{
  "n_layer": 14,
  "d_model": 160,
  "n_head": 2,
  "n_kv_head": 2,
  "head_dim": 64,
  "d_mlp": 640,
  "vocab_size": 4096,
  "activation": "gelu",
  "norm": "layernorm",
  "norm_place": "pre",
  "norm_eps": 1e-05,
  "positions": "rope",
  "rope_base": 10000.0,
  "rope_fraction": 0.25,
  "qk_norm": false,
  "attn_scale": 0.125,
  "bias": "all",
  "tie_embeddings": false,
  "parallel_block": true,
  "init": "normal",
  "init_std_qkv": 0.0336,
  "init_std_o": 0.0,
  "init_std_up": 0.0336,
  "init_std_down": 0.0,
  "optimizer": "muon_variant",
  "lr": 0.00894,
  "lr_mult_qkv": 0.7,
  "lr_mult_o": 1.5,
  "beta1": 0.9,
  "lr_head": 0.00666,
  "grad_clip": 0.5,
  "warmup_steps": 200,
  "schedule": "wsd",
  "decay_fraction": 0.719,
  "decay_shape": "linear",
  "final_lr_fraction": 0.1,
  "batch_tokens": [16384, 32768, 65536],
  "seq_len": 512,
  "doc_mask": false,
  "train_tokens": 176900000,
  "steps": 5249,
  "dataset": "wikipedia_en"
}
MLP neurons of a small language model. Each row is named by its layer, matrix (down: output weights) and neuron, and shows model dimensions 0-159. Each number is 128 + 32 x the weight over its row's rms, rounded and kept within 0 to 255. Numbers have three digits each.
A block is one neuron, or neurons of one layer that tend to fire together. After each block is what it responds to, as a language model described it from the Wikipedia text at the highest values.

L5.down95:136130159122151069133065119108115129158153165155106130136105122087111154086129126065101078144119155142133141118154105148170143144171196127164101145136202130094138140101146125139167125180089155136142131122169093145148140152092081153149113102091124152128199163130150132079068084151146136071123094095084111093122134136096144129135106141075129131154135165199166117131152049162089180042101168150096185156140114127165138123107149155144153162030184165121156108073110182115176119096141147
L5.down136:109144109155105116151183102116134140122091141133097120126143104084120079054168179141135089090140102186116151112130082125162140064106079102103083078115182124082214146119157122168164155069169086104149132065152104171106134104192105160129121127173159105087130105134132070082113078143125121159127121176133127153148079092159135104061202120165168126166157104112136152047139099139139115110120137091127135140140174134123181124173138117110155130104180134171094054102156149144143089145104148
L5.down192:147103107117162081092129154090116126111088121183075148067159150119058121103097143081100123170146187171101140140193113136121092080118123135125154145122178081120157162112119084117125162131144128146156130053098120095170124152142094153133100150160170118140157108178148064149102121134169166123142173156094090070128145099145134097094100138137109181099128164074107116103148132107126087154116104233135184063114125151115119134103119092097220135152184141181193092176107140141125128153133116
L5.down204:093109079138167100070142104122129197118138104171128161139162153121183165135061116137170131207135078089146150142102153124139148113135106141093141109152119128125126133203194136110171100149073149111118130150102209052108135108104128197116125120073155116106177109106111155122151059121106137102079133104130129162118108146135103143159182126090079161089146190068115123102087123092099153076155140159197125159146129110148130103121107181145156153113112071121181126099175121148135122060112088
L5.down258:141125097133089145104169170163142129144131108130164083158084167085111113140141155145112104154058184208117140084096112097150158141144089097136119102115082115110130106165189073124130107099107194121151131127162133107162149139111152145120059135141176115149190184104118126083121095133148062148148193149139171108100125144054132135106094146090201143053110175136091134104151143133109101123083149201158172137128087151108125062139108115140106163149099091093133114132120136094120135083040149
L5.down426:168123121188139117057121062119076138089125147133148165161116105143142131160096155143166131106112134093151053162112128123186173071140144100147146025108194178170103099077113105142136150161197147160151094113132154118183149105140150076099125166130121124053124127125106196111160136123116150107118175126152091153151192129173111070117097125147084088098196161064078107142129164157093133125156121107078187154096113113150135110157125142109136132127141094157105093164108146111109131132130091
L5.down463:127126119165080142132145117177123146108097145142123111146102098176151135135075128147134172086145092081109127169184083108100118136147097123135120162072112079193107104057051176111113138157124124165137051147113116122177134141099114103104124072143123144107156159136110183121159159135169120104144101064175171130117058138138139147143112099166099095130147197112108181152124178167130053108163150086105161103087144171186140123147071091140150158196140132118147115120207080086103143118121104
L5.down636:096101073190131154112074113156063080116070148121091161164153146099101132105159116072089187127171111159148132091122114072127144127148110104112188041098095151114098094160158126155147105085081105197161123145099173172196105111093124075143101118138113193161169123125144165214115103137123149163148105109135114129216141181177159072123132134114094100148117147098122146146098136101157112097117172099110133114160158135090115134146089139103150138152107070108155124076122140183133141130117130
Responds to: Section heading closers

L2.down86:115176085113151130121096096107090111154152184096112099123159102089070103130122154087136101184088202191139139153088126134117160190100116088109147143162139130140154158167199124172149128138092129146092106143154116111129121150128125160097139134088117076181098115124093114084114039116094120087154083088126115148137185174183119130159123159124115155091198104097134136054154131132165103160145126174140063111136048110085105079124122133130136080146090074128091146170160103071117161087133121
Responds to: Section heading closers

L10.down243:110138153132088081149134082070151102146157131119147153094146099136096142145127156136183108143106136079104169152125092136093194117122101135180117045111117119172109090116148083135176094130093135175129177068119125071134147136151139159087137123077164112119147113140149161150083045159132127158160151154104127153104110198136088108089172110129087093137064162116165171123176136044132113070142133126105132076169139164165101187083079143070093167154152167133075136147139117127140158174143154
L10.down293:121098135181117136084106162171123109165150118099132135136158208149140103116129120193138160075122157132125084143177078149151086143146074154072109150115115158111111108137150082115130141203128136127110160190109171194139057152119187125129102130155178126144108117114127129144114052106144180138142091154128149145137144126083095142157117125071057154117109111108106128154184160149144055060094129035180157127118149130088114128203138166131147060127096142096133154123097123162122139144085118
L10.down392:115149135139145160181120170141133109124163158086142088145155150094162111160136089109119120135120140179121117154195096172108124153107139122095156153061113134173080127110141090145138122136127151134072157162134086127023127071167145080073150096128129074128091133141189190150092046099170112151102106151150138143171129064092154121153148064112088129094124079136140124121168099155104155089136142143166094176124121135110153121128133133163110106101070159100088153162115105088044131113145216
L10.down426:103099143099135117140124095163140097097170088170119171163105148137088117128096148133140095142179090144083171147182144148122105144179058060138126173119145159091135169157055126145115086143169157124123146180174113145118057139147163166170099066125107132122143088036112122170076101141140123115065112093151127138098151132085124145169173048100105129145117181150096087146123116080137127075078205092125111125144112154173118095092166108148084102197142125130120147131109126141120112116110170
L10.down480:107114149182111098117106108119087140143139164115131164083125169142134120136091128161134144079102129143131084179166146145115147136104103157165165164058053149102163115095136144170163103108154058145109060149143123078027130083138095099085129059089129126108148121140142104088119190171135149163087136042137177198146082194118149126147149150161132175159081141145105091129152152153125127112104095173109114127092118125134081112145163151157100194092134165078107106105105091104152118132097146
L10.down516:109080048106141196170121128090163133159103173125191108079052193151138126158140132086158069170092155111131166139146150161151073126131107171153139094129174210077146099117085150107139118176138147108110157127154158133110069134146133119177108079144156093107115065122107192155149135130138144116110107131162129087119101098158196153125123153097156075146121117174157158168181108179075169109118082147136136127093082073151114117137159099109141087145067147116155119155160150142129115157097149
L10.down604:165171109138178037115149118089165101140088115104138074144137202120191142138182134155098141102122171179131166138152147075159104141076084130155127103149074104138128088141146142103105111142144093136119158135102095121132080064140127132127158149178106108129134121144202126175147149090140130150102105103092137136148153161077172128140090158147148133147084070116150137139088163151166187145128154102079184150116103079116100123149216121089102080103121077164193160090122095103141101077116077
L10.down638:079085038156044113120153158162076120080094124163136182089083112140106108069166124117093153143159075149200118114115199140146169092170096124127105117166120124193097131073121113123165134162122145146139147142146031118182092113109106101084141139134088166125079151135161097157166132175130153146176164129124132147141122133130119066167152111120105166125096103160078135095148117145148153098114081132063168118117170107139068153136120135171156086126140135171139096163119160169123125101096156
Responds to: Mid-word "re" fragments

L10.down146:174132128183139143133163111181175144119143159107121163180112131071122104147095102177113131096077125085117041125171110082125077121171093130162138142191149083106142088115128106171173134095159195112102138153097104170113154100124136138134143152090081078059145117177137159146147199123142107112158093143168149115163163139091100119101193105107053118124156138171107091145149136143119108132052138104191177125120170102114101130039113158120156113119114134109135103103100073157085111131148105
L10.down204:101084112121182122083153140122161113091114100145090138191127150106178115139121174093119167093117126120177086094122164126110094130096082152071111080124084086185152110066116172129146100084178137127177138083113088115183132209157173163159147179141078139113147173133148047149134136156141062078076127138164139160096112089090088145148085117146149144125134122138143135126127097099130110096110112130149156115142174175132155136115101172127171104092109183140164151123087120091164218076119137
L10.down211:114088095091147091125110067114142146103126125127137166120130138100135129062112084171141138117132096077162132167153128183108102134120131181122120115141071155142151133120178090164162116128089108108075062118125112141186116116117095119187155160082104099080105169129113126148118232107150162149095204144122103112178143150111133094143121168088070160121109188133139100135115134165177193140121100182061117136120172103195158155103147128158148071104099131080066146106181119107111142155184142
L10.down288:082159134057137090108146144188121162149119106110118180195128189045137117133138136207093086122151131109179066133110092124138119132101192139108108102167186133142130106182076161134132123106152095130133150164106113120122147126047151107122175138112105160107144121078138133125124160148099099080157138085197145130120169148112116085136121111134106163116102124127089128117097112194140078120101146101116115142171213131111170164158097099099181114138087156153190135085131162091099137068078094
L10.down335:111156126174171166078153144127134173147139110119118161141161150127114159114110089109128176121094104117163097089158109118136043179201159129112084099126141178132115100168122152117100104172122141089107134144093113101132116100145141128158097167138131171139101147136098137125113071080049165163146119134125127065140124158120139173094087073078117151040185101129091145139138130068076162139090102149079123137160096067102120141133162087167123145149154126057170057118091190180140121126136073
L10.down341:125143105121151126152143073175164153125087157185174166133082136165086143134125102099136102115136077090062178093146103086097091111144168144137082137083086095177125134125144124105170098131105140145131127124084162168169170189185154141146150107185156148183081115079100095101155168103147135138081137156113086110156057174156167103166155118084103075109132131081125164164169161111168173117123113165068106186174136102175063148100155171104172139102123143120115103096110112156128156114172122
L10.down464:067087176092097123139108101115130128096127024131152133173130143100115142109146083095134133151066185141170129161081180099184082117081101100150149100140152125094079110126083128128175173127129163121225140143096115112103227142177079106183118098181159147146091131143136134147094127150140160064159118111173130143139143104152116141105126118153107179084125154132087131092121109134092128056145187142105189164123138104127150156161117146102086136106091158167135159162156161123135088118116100
L10.down528:147118084069084058105103129152230128116085156095146117196134177085160156128146115076114152119112106088155130114160114133117140092141135139140142190123085077112146139153106138101152141127121151178172152123100128127120142085243163144125067139134182119142086084152101107130090146142178117101134156157109115155175088125131170071162163108144131100150124194123163103060075104085127141162103193164146108157086137154149147094178152120082142150123103141072127130147167112123101124131124084
Responds to: Word-joining punctuation

L2.down502:135070163133162124157172166159136138060147142160142099163111136066088094145141164172135118143084145097113094116113115162137168151059159147194079083113152086123090115131149151139133131102150136141172107098161144115130157165144117134105152120115204157161124116113141058115100126191135155141058136133135142069069200078051053153194127146150189079123120128116103089129139150114113071105151164159046111097103153111101131121145122088132130105133087149109105143104112118180109117134096101
Responds to: Opening quotes and apostrophes

L5.down29:124095162140072134114173172123147103144140149185175120080063162150142161093071106148130091086083117130104097121080097131143125101076111180128134122126114143132173151095091136118078101103136158149145081148107139152144196093089113151190194156121133118205124122137177063154115158159161162146119135132153112109090140119123135102149147096045148114164150132142127098112103070116087135186084148135108171182195086163126086078117151102164098146111164140141160062207124142118137147161113111
L5.down43:128125114128116133102133128125157183131178066203084137095156129164111147085134110146088100145144031143113131151136175088126128132093064105142074062127105148137096127163097083126189185153128098102097118156124103114132102103113131137094129114087205196108110145116182170137186119125098117129125156121136064107140146140065117103140169143131156174066129109113090089169118154133128155122184163097117175126079148132118126060127080135088109115175154119085108107154081115147193164154137180
L5.down98:130099092062075055098104159184097134130103090138123111086176112150085178173161068109078164083133125111141163155130111131161133108145133186107191137089147125102111101112141134138122117082169109126111144113092141160137159128150117078144123122137115121191130063088144133061118142117094066170084193184179128103162176089173153135131100101082103091128137185154144110153167137088133125106146151151109117130129107103094183127128144143099177099143185165135150149118057147068189136105087153
L5.down252:090122158141086121157200106146152181142128079119142138131118101068103122082142140138139084104143131155164149123175128078141107102114129174124129115173063067153148071129161140146126136084053110101149167161123136137240117121101100108145130112134131104113143137108113159136114235126162184134106120120134090111082097114149079121149084158114118135091121114139139082143162175172188137171053154153174135113072150112101108138138085113146133107141139124079122126152037144161157190108150132
L5.down275:067096166074170135099197128142160189140118150112143116089140147123104115080136125138128094153127105083152150044112105135099150080101141131151164116093122118130172163136147121142154152107103110171134126127092117132213113144146132134141118144128049156162125149108138101118151159159166152096112103162161184023166114116101120157136101132053127116225082186147084112134091121070119101134103119113107128091105099143087165140076060143107198094131115130116118131086120162149147116179087142
L5.down320:154099128080120144146141155148144145126141095146114123112116126160156127154173122156152114178136116115112109154075090121182132155107125124155093120141139109127107125163106183203144139094048123106137140148082174069132158094124145136128131117109075108133106059169143066151104143127161136103109156168185183099104107082143086138151092093143196182080102125143127074131173112118186118145102100148121134143100157033107134062151150112170115095056140118171134164212085107126195092176124126
L5.down553:164166115148052153156097142153172147126110104147104087115100131159162130125152119128120154094081192183152103146143173067083152123103054095116087109163150116109165160093135105162105146104098088177120206168126145085151130103131109072172163142132117102135106144131140179131093200116129151137140092111153153146127162033082073194098132161155155170158162120151082129174134122096159104124112121089158133178094142124132120103109125146127118077122153096091133144101173128181188087164146067
L5.down597:140143176063126076187159143147138121096152184154065144115100123127115129160171155161093121112114119125111111130145108162156123107097066126168110135148124175128139075089163113099141144121087102107156141074140136143126153155093100047137154104137194124161151151113082080157116193128088108150114211160078089139079154119094112122105137140077197140131088103088119177159175135085163089117054106128150103082100187162112102083168126119086064118103162150120094175156139126124153126114085142
Responds to: Start of new item

L10.down118:130115105154113132107146061095106119145120151139132085101169122140100145088139146111139127099188095153154129070153154135154106115125100130188122166120112153134148165127130066151092170145111107174100128180102182100062067114088161116164107109212162124113079094164150063115130140134133206154086166076134137083102128097111163096116081113168176124110096130125099081095102149113133183166117111200105066093138161137107155104108161128079115178128156177099109125166118109165215132158119097
L10.down156:132167136120139094078086131129138089096154131095146142134140099162111160113110122154148137092176140121081129095117078082159109138147163123149175086094129118096162175118143132152147136116134167140151117148103109159150179152157127085114108138105123130140124056075090144074096055134121156108184171100168110162107150188111164181164119135112180152146124110091131144132166067171160163125122107153123170172036125104144103131008159153116155092130115122134095106135125169123180069100189204
L10.down274:099103126135121166150129165179195181154062162105120100063147119109086109094111098130140096107057130126094167119084134179101093104073109156163133134116167125133114082153183108126115110150092121146167142135133146112087111116128131188134135131170144102137106060120135039157115217138158144118171143120118120104133169106133101143181171157102099052097142153143153135165098097081096093195110147173111103140111206133164158085118080183105110130105124115126092139166132083117101154159156085
L10.down294:152121174174134111134154125143086096124133158117129117123180136108132151103198178162133048165135129157117139184116157140096171084108137115140192171119044046119083058113120128118144086162116112132044114170165134107190151179111149129090117149104113118169133124136110102131114103147150061135123061130108152105150079103101091150147161134161121112118166078107101146134105155105110145152155173097092118085126120196117072090190159120106114175105101127204158154114143173124152110129160110
L10.down374:103133139127160142115161174128126142116077122105071121156116130122140092128110105122120149127146168215136175130129123087124097146117089107123124143084097136143116064127105173170155134080138158146163084115115157131183111110117159087124169138191119076026128127119129141156175130085188176109178086106119156091082173095085114093155128137144119149078129123166100133106084071149096127145149141130140060111171159083149122078170142169158107141165198105139117161107144037093152068079142108
L10.down443:091137141124098122108134150077132139133136067145054081144138097166209148187101097175089111151079060109152174061073168117109152139178092091197157111098162113115167141102150084101171115109118091124158132108200103132144107133101139147137132161142186057134146118156146111176114154128134156144155151129135094122142102164118148151053137139149136132112118093119106128187116152095127130118159124117144133154090169120154122173052116157094200141148075072148104120108174070147104083150130154
L10.down524:132151132060113130047135142143145131100091126183162137156125140133139093114120140072111114108078120180162118091155081090083135123121163150113151102166143107120159124138115191173062144199204163132148126132175133087116096127160105130116117164175135109064150132105122155137093208123131143176097109090160160145212112105055082148106147148132120115096129185137149125137138132098133079159134134171119163180073104140090135097144071142124102139121122091057151136145078052156131125154168122
L10.down587:162133137111120041167164174096137122150111125092101119143112117118120120104092132128057112060117137126189076145076129110086180125121181170115112091130143083196123150186092146135125148108131114127155122172142062100130136085100147146159166168121134099094113062110116109071119156150136115164131180167082115101072126152159104169118142112125142120072122133089069063166152089060132089095103125161113095150172147103102141181142113180169150170126128110130052173167100165161154110108136137
Responds to: Word-opening subword fragments

L2.down566:132088156143119141111132113169107140168109124149125204130186161090153173123059138102143130101090080128119076124125114122126139140169172082193098132081153150061094135111114126082159092147112139162074135128160128132106082123156123103092111116122150075148162096084135118127126104125139121192175106112141116100152122208066156110159119140083083174122150144095171066129165134172143143133201145155091108118078171093182122124140139179129121145126160137110164082196138179056140100061123091
Responds to: Word-opening prefix pieces

L2.down150:082170147124164134082085092119143127172069093103130187090109082097125146130090105077136118121112091201117114088109121127135109133149123127121097129053160129084121116090117078164114123140126104149109134111108123132137127110134128175156132131149110154072055157113124079127136158140109115145181191207047130088141150113134165112158190163153111109115121075161094149168097095117170147139159131053116165135118212159078116115144140165167143168147098107172117175124104175093091174105174084
Responds to: Word-initial subword fragments

L10.down84:123136159074095080150123134164143134149141118112151128158132181142121177144103141112180208134130131115130116074141119103145156139196187151108114131155135109132152125177163120133111115153157058158123108155153139170162108124147135060094137121148171143058165133133142161074130176121158065080123126058152112110127127169087154132117096122099168127141148120079191096070107104200173164060151143145096140123148167161116110098088112089085111130138133112103159095075096186136041111110194137
L10.down178:137112076119167155093082090102137136196088071131152117124111126169158117141142142106124143089161168066071067091160140095155124074135078122155153146108157102127137076090158133149114145158132162144102064146107111139171148110128132143123182152127148130101153138104145060110143170117126110079145143142164193108148129126100128099101105157108090143088241128069116047104106144169164087131076143171105152096177142089128130177100136111064156158178167111118126149108113117180128139155130188
L10.down225:169116132103174156074158159114109126186105137115109127126140181147164143093128086140162099127097103104133134157186145136166145132078133080147162136095059179112099123210164130106108093133069136168136154060078134068104176066096120123123085154124150129143173172148073122088162080140133113155119147164117138135087154171166170115082189120166125143216113135118169130113092115176166080103101111134095137097128076122149102084102125143129128213152081158118142125125098091111158120078118133
L10.down265:025105145117082102117142116137075114142087085159128114119138108068124093134045152096113168101121140175092080117112137053155130183145139128133155135131136170138153130129104148146167159098144092122188097133191099114103173113054093140159129088130116139082175114162110114084127075148118172126074133133132117137131148142153141129154147157120087149169107104125123136176174135189085185093138147184113093085146135132144099162086148221149171119176028138131122119148119138131126125122156154
L10.down273:122117160198104178060079118156114165155146130162138133113180092135148108145105145163173189158095133152130063084148140146158103095071075133149154196115097106124124115104180162058097091118129182111139151082110141123176127170129166101158114113091151134184128130076136061108121087102067156138125094141119146130136136093154144144160142123130083101103144139122185170103019106077114167160148119167165109098220101117116132168122122080108102132144118122134145123177108107106137117157141099
L10.down369:155135127176178104166115139153067141182147133158165070122155198112090139129156130155122139133109101121153111083118183130133123164110147091163079151135155123113088087169119120160151138110145148113191112105101125148146115101095098126131134152184150125127135129137158121126133195129121137102107155079119106085078162189134138155067091115098178141107121165067168130182193100184102174094123139124162181098083075137176165149097184095141098190087128109059192184115111090137130158165133082
L10.down463:116048145097124130133117150109109130138094137129150108135159117116146147133158145152101112169138112184091101101155097122082164151085121101101114087114163150087110133128211092107160070184137125103139209117114167130073083098075114161149102191103088152082126058164150102145098131122087103117091064105194171094071101123132106199083117129092113113156173164160142122143132163149149099111166104135098170200129080103109171137112133124127099183118133144101147180120125215155129111120104131
L10.down513:079190103146081121119146126108138107134113192182164159144121100105063087128118061090134147128136107113162080133097111212096088129166119125116166114114094151156113159156132151110040145120147108126172131122099106144150128185143167103194102118167107181160155124103096081119106094111066156112104146167138082146103128135120174173180125082197122147128141088114117155103125206149159152075143143116150146102136147086101122175204117074121155126088082139173135113090135110121125172155073139
Responds to: Heading closing markup